MLP neurons of a small language model. Each row is named by its layer, matrix (down: output weights) and neuron, and shows model dimensions 16-207. Each number is 500 + 25 x the weight over its row's rms, rounded and kept within 0 to 999. Numbers have three digits each. A neuron's up and down rows have the sign that makes its largest values positive.
After each neuron's rows, "raises" lists the tokens whose logits its output raises most directly, leaving later layers aside.

L2.down422:498489507496475526473494521501541576500457509563491502517517537543487504479521455470526543490503448476518540496491494471490467462495462503534492501482521505482493529501499506512489511516456475469491455508505502533479462529502478471451513487533493516496522463479525484497480479494507512495501499500460482518552534508471509471481491479513493499496483489526500470505535497510449511540512498535487473511454517510524512490489518492496520504497506513504487481517493495539505506527514500521445480467523500540492531522506499520447494503500511516490446472461480492520480478486526505474
raises: "1", "B", "L", "8", "4"

L6.down31:472554496487547469453493458489495531480510532483520448477483458488481505547501501515522511508518548488449513508545474531501461530529518507526441499522511488463484514466480490505504494527496526508533486532485515499515468527507471466466451487522496515507523509543489479519503517510537489440499541532485481495500501457480505518450464519471503514452512524486535522488479528497531490516510497473534461496477514501498523462465495520564514506483437485500475477499466536486490484560471508482470495464490498437482489530495513518521524519513518494464471496476477485486523513485508484515
raises: "ial", "men", "ias", "ments", "ite"

L12.down86:499476541526516503515521498504546554508504464547508529488538496498507550490486435506500493502491492466493477510468522514535538536516520540479469482507505533472497494489528502479535528507511488486539489502545478516533537557526440485489487478496506487556515477493498485472475472546463473450512554528517501457514528524488512466530509470454525509461497496469501490482500484476502485549500531483480523550530506501450537528501495507511447527496520469489492489504453508499532499494533461508515522472527491501504478521498529547477502512497482519519486511509519523511403501496461495529
raises: "iter", "ost", "oca", "ook", "iber"

L5.down12:503487474505464497487532487506479488527509491474487497495542476487486524460514479537481533509528498440478464535493527485502498501533527453469509526512493491494490497516518530521483475466560531488520493511506466498510528513533492529509524561473495503510523483510491465494551481482511548524486470546515497507502500500511502512509523540507476519507511492469521514517460508476459453514500472500503487500499529530496475499475565485487511542522513463502508551534500523541552474498484485536536468445458468490479491533523500507474515512539519548520489481478510494544514498472531529500
raises: " the", " those", " them", " a", " my"

L8.down366:504509464468465473497515526507494482538539529475497463501499473476517526493488495497542471514518494523529513516513522508525507556503520461454447525533478487527482508485509473441485470550524514482504486498459507487536492483500475478461490516515492546520495497485478480523499500513523494528497523546498493494529481501511446471494488537475513510503499512531528451532470495474508526497519463527519526461447532498492461496508477517489508498534476501496508487522479481510516472512571479510490494503495448487513486533492492503542482536480489474482483487484543525500490509566498526489
raises: "or", "ment", "ments", " BC", "ors"

L6.down333:490509480499482473477475507445476512490487490477513465513498485461527493515508489527527501538481490463481484486493483528503521491462531455497549537516487498520510482548508527516474501533500496490501506475482512458512482554508472571525511506533557527493467499513483437483532446526558494495490513488492483529494490513487518481505505506473444525512511510508483479499490485529486468501466547492458521532476469506489500485519454488524513484483516495547502501497524501487504518467498529500496514485489556564526504548473467502504487526433529530496481501473485521464484464509481519511
raises: " way", "asi", "asa", "sel", "iter"

L12.down338:473519513533471557526528524522542536535529468502469532515523493479455511484528500509487522468498494478478509445521501490498484489517496464492540481535483502524520514492500494457486507491484510467518512532509510494517474498505504486486487478503521477514504571511474447482509503514491507494483544487514496500548489498497498506545443547461464479444513521460509552515503489519498519468504516469487468504536505520490540510469482477515472501480504528529496504492513465538520493538539513476533496522473502510481496505525497505526502493540546542462520528464494506495494512479491525493
raises: " one", " that", " a", " an", " the"

L12.down0:486503515504478543527464502485577497495499489485451503478516526488530527511526493510528514454469516489467511516499525472523523493516512530500510513499490512448496501518489503539539566498515494514471526468510509491518511522516482498480461487479504452513486491481496522490496449490516466527510497494503520492475514458525469512557518514492474540531498468482477498458504514462491532486456494500432509559508520516500523453504474478490469509540518550494493474494512478476525512461535490507491495508479471497500504525466480518531518513481527501528499465522514518533462475490469536513
raises: "ets", "et", "ot", "ots", "z"

L11.down126:499515511472496521490530506497519504490492525527515506489460485474480489444455542503487523495510542542502504520533534516515501499514507496496543528449495482490506484527465483521529455490493491532496468497519515509505507531517481495532521526486467499454499525499519541487467499520485508476539484513524503457503561511535523478454523541510475434494498450511505449480530464479474499506518499502479514476518475496454545530524504513486539501513485495507509444517461510461513508520502481498514544487534531500469509542476534552490487517530509503459464498523495526532459504509510494490
raises: " of", " than", " upon", " except", " with"

L11.down119:504513491505521468514517491471482490510518476463521466519472479502536513509473503508508544474526483473501491502521535480506486469529524500543519510544496518512501474441512511485513531518525520492548474497535515489483500480515483464469443519502518490511482504506559519517500473530519519467491479517488524523484491461480485497475438477460492477511494550465459540526519521514502488550506460464500500484501527451481540542530533493473511560527486536501505513513521487507470487462489532476464517534482540498459485471513481484489538478459499489484523483452491480476491493505516542504
raises: " known", " called", " referred", "ry", " spe"

L6.down59:557498498475516480506473522492475469514493490524432473478475520495549520484479503532504488509487477518537559517456470523487466506495523516518534500518518514483479461507517484524487519508496483522471485462519476508482512530484504488495501501500485447482530482523469520509534502543502473518517485508514526497527497503510521480444484475461514483506531549502495492506512504509529522482498531492480493511488495531516500515489517509488493495479493475505498514516476549518465508548520483457508521477505543489520485473444497471476501507496477492488468525499512501462389529482519547510
raises: "ation", "y", "atic", "ude", "ores"

L12.down372:487477515530486470507516467542478497472494521523478504513460525501509493491493496498494558497472519460494479489538511464482537481527470526527550510489520459477480470471504534496476461523512474525496482476489501517527547549457514476503529456501484498525525511513505487503511539470489498523495504517484501494462547459530498526438520494472497527486486490460534491477492481490439515496505499503539507517540469498455514523515522512490506522495481522501534488491497503507484483477507509484516507489505496499478513462530513441515496496505501524518504483501473513522454530488538506523
raises: "ures", "ise", "izes", "ured", "ho"

L6.down268:523524493495457528463470528463490506515514484534472513500489452555533507513503514471492493501480513458474478468526479482484521496457532506501511517478492501498479543542497518502534497507545475505462515459498534495431492469493509470478518491493507521519467486473488503504539476495552519520488541496515482494499508503480517516516476516492502525518510490485431430563462512481477476492484475500522517536457529508508523487481536518527514509529491524518517463472505469522506529499465494473475502486534486524493520489478514556470478508482493462543502514491523514557444499522475509514
raises: "to", "st", "hel", "tt", "hen"

L12.down354:500468506483482570501510489558499491528514473554523557515524530492497475527466545498533483497507472555526503515497549521453491525544502487517496511502542502487483504507558496507480489483492491543488478457561492472492514479473487497506509514484470510520503498439544517492523480518491519499525508466542510498502487465468514531553480512497462493532491496495480531486497528503506509518484468493539544495502530498519518523504523495466487449450481523502537558464519450495493480483481502472447489476541494506495514501476515518531511538493524510528515468478529486523468496483483521473
raises: "rat", "ros", "down", "ree", "rab"

L12.down145:541501507496468483507515505503526491498508506468515539518482443487526463504473501490478488488536497495472543528498543540488528479516511510461526502557521483478529484532470494521495484476506441505495522491459511515504481484508469527523502482493523490501463498550502518475501489458479488517496470499510474503498525459506513512555488486478536506468458515507538518494478509512533480498489488463480454475542509502519497477521544481527476529544530515521533512482540531516494499466497489486508507550472456471523500523510461510532513504449534490488502502502494499525388501481519549538
raises: "ki", "ful", "cl", "ing", "ka"

L8.down484:542483470538488524526458508517575512490465517521472497502510511512521513510502454495489452510503509484488502478477503492522512521451492481494510463514558540486518502495490461470492503500454546491470496485515475530490497520525510461522512472508521474503520500499519498462509519485504535451521504489521472509485520531459472507475505514499480510488473552481517508521457503520524438490525457519476492532490561474485452475496484471495501504485528461492528523447491537472539496463529506453508506550465511484475503494482469471495539526444520479509511528542545540525441516526493526477
raises: "ob", "ory", "ograph", "ories", "op"

L8.down344:495483496517498478518489536481465488471496514453477471507477492538484542538519461512510480520506447485477509492502508528488483507513540489441505554521511499497527477525518483487523482497520477538506512550479504493539527487542499482509528474511490557477511500519516524512502477531514534519504526533502545509450578492529515495478498464538457509483500492518511528478528505465526521455510498457502538510496509482480446505501500467496536538497476527494479490483535487503456501522441479504474463520491480482466497530518493519480490490520461495539519425461484499460522542520477513510
raises: "til", "ably", "with", "ices", "enc"

L12.down298:524540472503486486513518515447467478500530476504517487467545542509489517499495499495536474448496501532484506536522511506502482514500492501492521508469475473504524526474455478550470513447491508495521478472479444437506477531529469467509527505501462459516475500453473485501482449510471479557547518475466468535423512516462512504490501504508529444507527500499513510516515506498439489434484556473523512501497496498503523479510472538489512504512513526493501476489478491491504527542497490520532505520524530521506522502526514533530539518508488544486442515515490531504493501491503491549
raises: "li", "lis", "les", "lia", "xi"

L3.down496:476524490475449486516492467546495494535476508514484542500481452520500518526494504480523501514504462472517521491484540518545496466455492488513527510472492481487495465470505517517487530492472539509485503461481481512479523492503521518480510495496516503528476467526507563498507513473492494532493492488478526497519532521494499489548534538480491513562498514502497488497512427534504478523504476507491524511539502494511458505505514509527561471487524481509523484490472508508503520516476493510497521530540493516508499499503490508487488518476515531509501446508475474497520522458454513513
raises: "ć", "ons", "ère", "um", "zed"

L2.down184:454542507451467543512495492481453517501498480519483516486469473531510529508506495482496531471509548498491532534545477510550526482514509494485506513480506528491514497513469556507477514509508489457477527476498508506505465484522491547454524458508460526486483523521511515482524472500498502493545529521523485465461576486493516480467465511519502471545534483513475471500459526439508509502506527516522488522516530483516496476466484482455515510491536478498514495524469519524517457466490541477496538475486503492517460478479472467521515493497509533488500511465494488538459468434502487528
raises: "ging", "gers", "istics", "istic", "ged"

L12.down285:491502522494530511527538467490481521566474514529486499499479487543481485488499493478478505518510487523492494496522489527482440460513478495457540519494514513488502514528464454482526481507488480494528539473514448474518484513495480488529489519507507526494513511481450511517498506556490507535524531483494526468466495491437472516482517519510463482455519478498428523511517498452504528482506506462471532492532512499525481462484449519475525522499496519525554462497504516471481469492496514493511522478489489473513503485536502450547515495490509493507540490510523504495481503491534478512
raises: "hus", "bu", "ret", "ha", "wal"

L8.down24:511516521477537475535511501537454514478481539491463501483491478474493505484554481477484499491514481436481507456516526508551504509492533489507535469501529516488490550501505476500491466515465502463502508519546502507491533483485485505509470537490546464475478504479521473524450510485506493489503518527512549528461510509488520494477486465497481479499469518496450468504509424534454535514494490486464498479504510525528518517498479506488488487475497469543459504439479519550477536511506540540556484537462466492490474503495502519534499504539470492479543501498484487526441486451479564475
raises: "abi", "alis", "al", "illa", "ally"

L3.down308:514511543473530501524492488522517537491487515502470493478559493476514493518475502483478497484503502518461482496566546491521469481476512482454512522496514507492487496495502520525495489499518534527532472533521460464504517456494542496483527486498481545509517478488483521464504482483441459514467527522522518508495470498497526464519415522514513486494511521506535503496485498504476507493483498537498474531500504487517517478501500480488513478512507504487533515500475477477523509519505481457488547505472475498522469518506480536545492532527542533553482520499515471484450565455497505494
raises: "stan", "ber", "vel", "ated", "ster"